Weights of a small transformer language model: 9 layers, 4 heads of 32.
MLP neurons of a small language model. Each row is named by its layer, matrix (up: input weights) and neuron, and shows model dimensions 160-255. Each number is 500 + 50 x the weight over its row's rms, rounded and kept within 0 to 999. Numbers have three digits each.
A block is one neuron, or neurons of one layer that tend to fire together. After each block is what it responds to, as a language model described it from the Wikipedia text at the highest values.

L5.up13:447458500506522410469539453452518503499510491598600467449521500541441470516488526485433468531569553519532439468459494542442546419572559572461520529611555501480544389524477529555471378520493518497466558507607541507401529527481567478520426506430519504572484464443565504478573445551515545437
Description: Leading pieces of four-digit years that still await a last digit, such as 199 and 198 after in, born or dates; occasionally mid-word fragments.

L5.up474:473431565420565590473484502455498549489450542432447476498574459506516558558476454486469476535434639501421531499519532523522514486478483480470460581509415526532453473456542525421515382462560438611502564536501505527435480537524520506452401463506451502521557512565542437474468523504516514515
Description: Commas and decimal points right after a leading digit inside numbers, mostly thousands separators in populations, votes and attendance, e.g. 3,820, 5,256, 24.8.

L5.up839:478490504484450539392523516522477486526546512505543479551495485451537460429509502534477497509472504489533490497520432606482489399489535546554472477465513464472535544372533530519457498495476460420522486502509523486540451526540512497491526442475539446562425518550599614500538490570539574437
Description: The article "an"/"An" ("during an emergency", "an agent"), plus early word-piece fragments of names and words, such as An(t), S(aint), B(ir)mingham, In(t)racoastal.

L5.up517:455474503567462464517463425556523476586479505602439479553553447519554510463570525438506490489524500431483517467514525518578491542481510542455527514554502510482542518489547413472476525472471608541583485530494480494543539462546504509480400536484584350521602445447579497489475471591500515464
Description: Digit right after a thousands comma in vote tallies and census figures (3,824, 1,083), plus decimal points and words leading a quantity (at age, a, more than).

L2.up166:485510606559499438508455491475494519468501453493468456529495459563455595536467461430499500601524517498467466465451588505390540518463493507475465464528475541553504490458477543556514431513625512602537531571516531530529454452612511501541462479543483502478538508548480511398423472446587487444
L2.up216:563539565535478501422429526410462542585452621500586611508536499535509528495473443479554472532423498528494478459492450450541580452446511502572469513548447436579502462604448600525440562399591467544463503556470527564489435515518536450501438553426430477475514513567544473482540467463569542466
L2.up268:478560600509636458440508485504449494541475601525545434514552482459476576520492434453523451497470492501569529434503521521469470540413540517462507523461431556582469455512472528496463519499530505526429540571512514504533487414456494663409482445556550438497511548577469490464534482553527524495
L2.up778:431532502633539535496501496489563620584465426510421544442474496525515580498425458517492535450586534566531511450505460479485494513432551488516510571517448576418566423619498538472520379535572488518470537485505567510477460569508496517449411483501447471575462553481551434421530424505482515508
Description: Commas ending an introductory phrase or a clause in narrative prose, as in "During the end credits," "However," "led to another coup,".

L4.up55:503556510566408589443557485538489391504455502526554518483511406545515556466458437583455514464468489533515523449520459471435451519414488507538479495477492581510512568565480526499509571426513532551449539496501580456583443422440529439487520495398521526510442453536600489499448534496549427501
L4.up78:515459543570461557486473535479580503488408619568484595534535485424515463426564515519586501523491437575485469468438434473487532481568501477461456495432504510504529517529489554469549575521571440537585431523428494565531489482453574414514529525450472425417561523588499531427470451473490507466
L4.up417:531578484540535511497448446485539526594576556534527546505532428502475456470493516590450464483496480503536596455533494552529405567507485552498468475483581517495549564546518474475514506478579423498442550571451540495405374395499531482552464511463528403565515551529562447487428497498521571462
L4.up457:425473444514619517549411465557516506582500471518455437510435459537463492521523480508513538510556587474597551491502475453423580531467434538491520524497577503522508483490540592446408493463540442493475628510450472574464525432561475479420503488481451535511416553540425474445517493532473473599
Description: Fires on "football" in "footballer" or "Men's football", on clause-ending commas in sports match or career narratives, and on mid-word pieces such as work-sh-ops, Sh-ow, sp-awning.

L5.up105:594510526568469456497523449567468435509418508523545556540462388445461510418456467538451462548511461546480482449487560505535422575330415531481469447538432480515548528497498492509455474514562534527537511559477537523590526518474473473543443529506518522534536488601617458494412448578524558497
Description: Early pieces of words split into several tokens, mostly in sports stats tables and bios, e.g. sc(ored), Go(als), qu(ar)ter; occasionally table pipe separators.

L4.up169:475425616572449455448427564467481572580590518522508487511480475468573447539599462547531471566492487474565419498501427569481610490475494540535420464512419508507587555443532467449494496531582421539548506450566601508467561493474559439438477536459475500532471594451494571507422506398559474486
L4.up892:449418535571525514526452522496431460541487424576467590473555479525527526437581464559497461504528505494546541532473514535636504427526413524509488542566435580504541534489521611456430502440523451533561415495525497559553530452434585485443485460436464458537570505483485512525510568425567427499
L4.up893:461513467609523424476443447499532550495557525560487558520492434489554477420518451541546443503440468471528458531497539546466532477453501509460497578575448445525455516493505528525509540533559459467571528499535667599512479543572501490507547449488423480551428499608515569520514482461596531468
L4.up943:444511509578477498429533445489491497567537494543495486408527489505419463532560496591519457493521510489515527532461502608555544516457521551498516546634537560443507527453540459398457511553491424493520572522529500529538492587405505574439449461558492503561412549547483544631524529427584494536
Description: The article an or A opening a noun phrase (from an agent, An earlier), plus r, l, ur pieces in vowel-initial names (Arkhipov, Oliver, Irungu).

L4.up316:483430535483554626467473471470528543502401456569648379551507511455495500537525459566463516498553542561501340572501570588460578481499426558500496497648428488479532458415412551412479567523507550507496435566455487554470534521474522530492466460534509490525554627439539500534462448506517557528
L4.up856:466468439528535438472420483483532430446504482457521446508627484415559447494479530518409526488534434450469557498404508559546527581509595506502525446590482480433575545413469544485531508502479553508549524478397517546512472480433471539439471565553570442576546566522496531553446507538541516524
L4.up905:509449435476505494476502514497503518501538593491600423514476540427599500428552544519483494424491409504479463494457480482489577494561523484490491500516546453496517426405453469453470445536498502542549424486465486507598561428445474442585477445420486500529532557572583558512492473488500563484
L4.up946:521428520495558480485436444569640578520529454485531536426470509469479452507515503476390571440436490451409574448442545450477553497536543530456476474490561492520478493523484477431560474566545551587458514475425472535552551454517509518546445491501439407557571620580512485467424470461514546538
Description: Passive verbs or naming predicates right after "was", "is", "were", such as appointed, called, named, signed, commissioned; weakly digits and name fragments in tables.

L2.up12:525492521511554463537397490449529500616468558525543601474396491484517517540453412494484414488532476441452488406501492475510531502487488498472445484590470526444510495493604493479426557469541484559492468497447555514509474521481488489561470462491568414513475512472525485409462484501537454561
L2.up93:474515538562486477481452438481523498541494502469444490485480441503586538435464518549513507507567554463508528508566497471475492491541564445491498474591568425514591517490569533602523465561403538479512469507499450578521600450483509482557477493446574563504622540653568569412511529533514507373
L2.up643:518483490514480553529360447502530520553489458482498566475541493407520555541588473510425492418528438460464406507461615491536552496526450477365490536510486478474475462608477468459447546487544513506551505464466445606485561511459489565587458482482559483565606524516581484499434550464546498488
L2.up985:483428507483483565544529471485474543432484398520525447468454469405540473512556527497465523438543477535536524501435630546458486540519501545457521523541528546440501440537514492486501592542522545553497463578567421610541570420455560555605445463478559457573511541485561455504363505429508520530
Description: Fires on the first word after a subject, verb "is/was", or appositive comma, such as also, a, not, now, as, in biographical and descriptive sentences.

L2.up355:488562584459416393512495480480472472510469554483523521509503463541514534494518486506448528516554495506534545507519475487406498543406420419418495447480520503488557471462549508580450571504568492507595536526525617495477494521486499526508529420513587454535598526531540489501448519421501511480
L2.up655:562522454556501482495554496532437543609453514462666567566498431513543470469516444543521513534441575501486470469500450554646533499489435546485488459528497443463586472473546514459452542507582541529516519552468510530511527615453545597514455451495544482516472517456505548521460492503517489485
L2.up871:446350528514529433520531434520476590507549545463555449599515458509648428552436483560505496534502496487457508477416559522606500511557492500481428436562518470483585505415499502400509510492495490490445490644483452583452540474521530463527515420526482546500495517504508510579501448525558476410
L2.up984:485442513467461512431407511558458528483509482492503493555553415565551504525400474567550432496420564435449543488489470517531555489473518538473523487538537464505532496430548526431471507457498530572488455496466540607593585508499583491530479559510528511525429544599484474491514511565602552508
Description: The article an and word-initial an/n pieces (an|alyse, an|other, A|n), often after and or a comma, before a vowel-initial word.

L4.up185:459517584513537398430386452534539482489501556484503509490458536437549580442485503576533537414455498489435488498512493578520570519459490482485451487429527468547518526435491468474461504525494591573528460502532516484590525421523478508487521469467502480487520482584527567392547518480521578453
L4.up276:523537533513460565538377528530495416563545419571505523449506440491554529526461494520569479553533503490429405500497461585462560458452469546433440517514550529476528487489547430472469410566576460449482487471491468575490490504486503448478439522523516481551577499573638500558450511538571451516
L4.up873:540499540488497400489533479534553507554517559442464535475489550425627515510516493561492485478471481567473493397428534495525597460514515567466454514540512434463507562406476418596429559478510602479550460446490501476560474447581491554571496433565533404497558519618518469525472466433531591540
L4.up994:459471466464517561433469443505556471538507530518517464501584473390509504405561513509494524550504569495500441452372432511575513485553469444440536507551520469542454485527513421554546438556545518523529459503419508624523497563517562454449508527582550440533507486552535432502551472531584556485
Description: Second or final word pieces completing a split word, often verb endings like spl-it, inj-ured, caus-ed, wh-at, plus capital-letter starts like B-ournemouth.

L4.up171:562517600503604429476482505525519513527564577584609498490555460466465478492484445519553439460566527529598461433483520562538593567468518541519448490555451528564515464525521498491417501460506475521383516519514554441376463477421602524456427507447534520497445541453556507483523460523528460489
L4.up203:433550604531426535534477457485502429510530418511545466444579479580465461469526480463535518500590551484474451540448555528565605483454430499422485443578527444551482537481542478554428515587556533535510492527458486605563524360430521613438441390519552533564507468563550509510505465471548469448
L4.up273:439400612502542474467556407593480452478501511500498424448559480517504539522440427475452418440517522550466445444453574557602634432431596558459440455571500493502508506532495502519463500512484505511496468452609526524452528466439529591510465434560524472545571474512496567511486479447512435477
L4.up852:392470544609511585529525453495463477533468461509435438433483444497609491489553397536463490530438507522446507471434469521570492449402542525416345535496434508557493456469570522506520494604480556522498520525558485504549541564473515650503492426534539464514542526579544517485396420548529473512
Description: Fires on the opening century-decade piece of a four-digit year (194, 196, 188) and on the comma between day and year in dates, e.g. in 1949, December 16, 1933.

L2.up337:508514514565484520504457479505567545527520549495553506450583492466523533424503516546465503427507502489487457519458531481534519549536495502498502411525486411454639419526500510495487466525513491511532442536525495561434386449466503483531477517494424538578585490586558427493523486422513535411
L2.up551:502594507583545482503456500405545569588425477552568549470491486475609655430509438509550512528513533453499422494478462525570569472468417435573396467476557506475529481480479562605465508514524539456591496482532591501492526475528530549489526559476454528564518452503520417469475472523426559460
L2.up636:511544503536476451394468471501512474467445641527632522447407501483459504450493493597435559555570464532426450453418565533556486560511481487514485412451490434514599535474477514489482422571480465534480446546605482546500552422453466568460458432495474512581572518463517393502567493441373528447
L2.up815:490544558585489521498419485448528500473486591509487438402553462482607480471499478546467435471546459547521430488448489451559509584565506540453461446527467457539505408504501569518452530586449476586555502537553487429432471429547504488452568534534525486595486516542560516481522441374493586438
Description: Past-tense suffix pieces like -ed, -ated, -led that finish a split verb in biographical or historical narrative, as in settled, collaborated, faced.

L2.up14:461548512484533441478564487513468571572558507464513559528506432423580458523471440533457528516464477458449495505453518515535488597490518576452506529481536475413475379489496536504491550475570561529463508533556523503513520542493501460542447496480538452485451584523535448463422542547528529460
L2.up573:488505506484609512503467517524459500502485406561537489536537415500470550458627457439488541486432491502447552548497558560573471505459472664484518438491463529459446480493543563506522544616606538537396492539446506476617529481508515580493416487536554511539442562551577522494471446468564439505
L2.up720:478578435497515494501473475496503512479540456614527534513498498505523479538505408506443517478449429473454468538521487538488518522484429523460531456523576424427535477571544586464439467437567544505428483536501535517547663532468505427513467518524512498528518513573475453520518458477459565481
L2.up944:468470527429487492477556438633436526586553463471633525554502494489576504476424468597482522550541450477453554480532553511483517511574539521447437475470518427440485438394538463464489540488506541518465503465540424497528506575480438508574420489570467440479474538533504518530436542534499517430
Description: Interior digits and separators within numbers in tables and stat lists, especially vote totals (1,5|56|,424), scores, and comma-separated stats.

L5.up305:548436516478473458495463478492453594584481480592532531352525503443473509446478509492550443430496460439466398474521583556577466510522504490569468445491576475454550445514508485465524378555456630506508500563526458575491432485519471515524417560457526494511565456465635459520511475470481513529
Description: Past-participle verb endings like -ed, -ained, -ired completing a split word (built, inscribed, retired), often before "by" or "as"; also "well" in "as well as", and digits in tables.

L4.up49:450592505507505452443548438559492483441453476546648513482499477540585537418488413414467513423469426466432443559477460507551596529506488547497546541456499463499424405533533484478512521462417532491517485550496499539478500550555537545436507610562484410514555484517472535540488467459482512537
L4.up389:481483463519423447482465487478535507568532631484511543429506358527525493454494401510512504543548483564500421506458454441536495564407565521433481531463476555508495439454498449586545433556476447510504440465441539468475517500482507419452418520454480426478556488450541505496521565547497469489
L4.up488:466467485587501517505503453533477462505498506559487421495525489515564503541549488478513473483511495481534518434442479510590518486415534468518469529526481551464466465529585440487478477610505450568494449513558509473490486518502522533578375543505495512565559409500600455473467500521523449460
L4.up840:541498503505589419483458492558506505543467413509530482525511433370536554479515516674437537473540405523491472418433507542527551435462496542516559585477529551445515482593485539537430529528576496488534543551447500534462555494408513584465431533560553498545482471472477426494439492450490461568
Description: Decimal points and colons inside numbers, as in vote percentages (59.8) and track lengths (3:36), plus fragments inside split words (Sw-it-zerland).

L2.up168:427535567560531433496506512508513523533549429509469548508508501433583468435443536475431440522467506509412477524471506552524570475463570549511401500511486478505514482487518471471479407510536461474531495523506541513518515510450554498551432391501514510547544551493573506540443379597574537547
L2.up262:491463580527495534500557474559464422525498515505539473490615483577485453488458363524536486551504598479537525480537587448459491431461452512547450570585399521560486544475583669458434539525466493483449534530519563465436528547477544550507441449504449481478534449435527533450462462437542443419
L2.up626:401444548527544556425518450453518425560572451507566608507582537414511546476545455508522465501480517531476479463402493518666560525473497512584473463499462512469564595551623469517446496512623469502506450479467474541445557504389499529455501412533467483584447433512490539486544455535486508433
L2.up804:355456599609490618547528469536474435518527440570465542537527441529571571469507406448550475529558541429475506494479476509482594484475496602497436456462472570461543543493518573498444490531440514433542509483593511551512511571419472467504413426571510532477519506524502539483493330511504508482
Description: Tokens just before a year in dates, mainly the comma in "Month day, year" (October 14, 1994), also month names and until.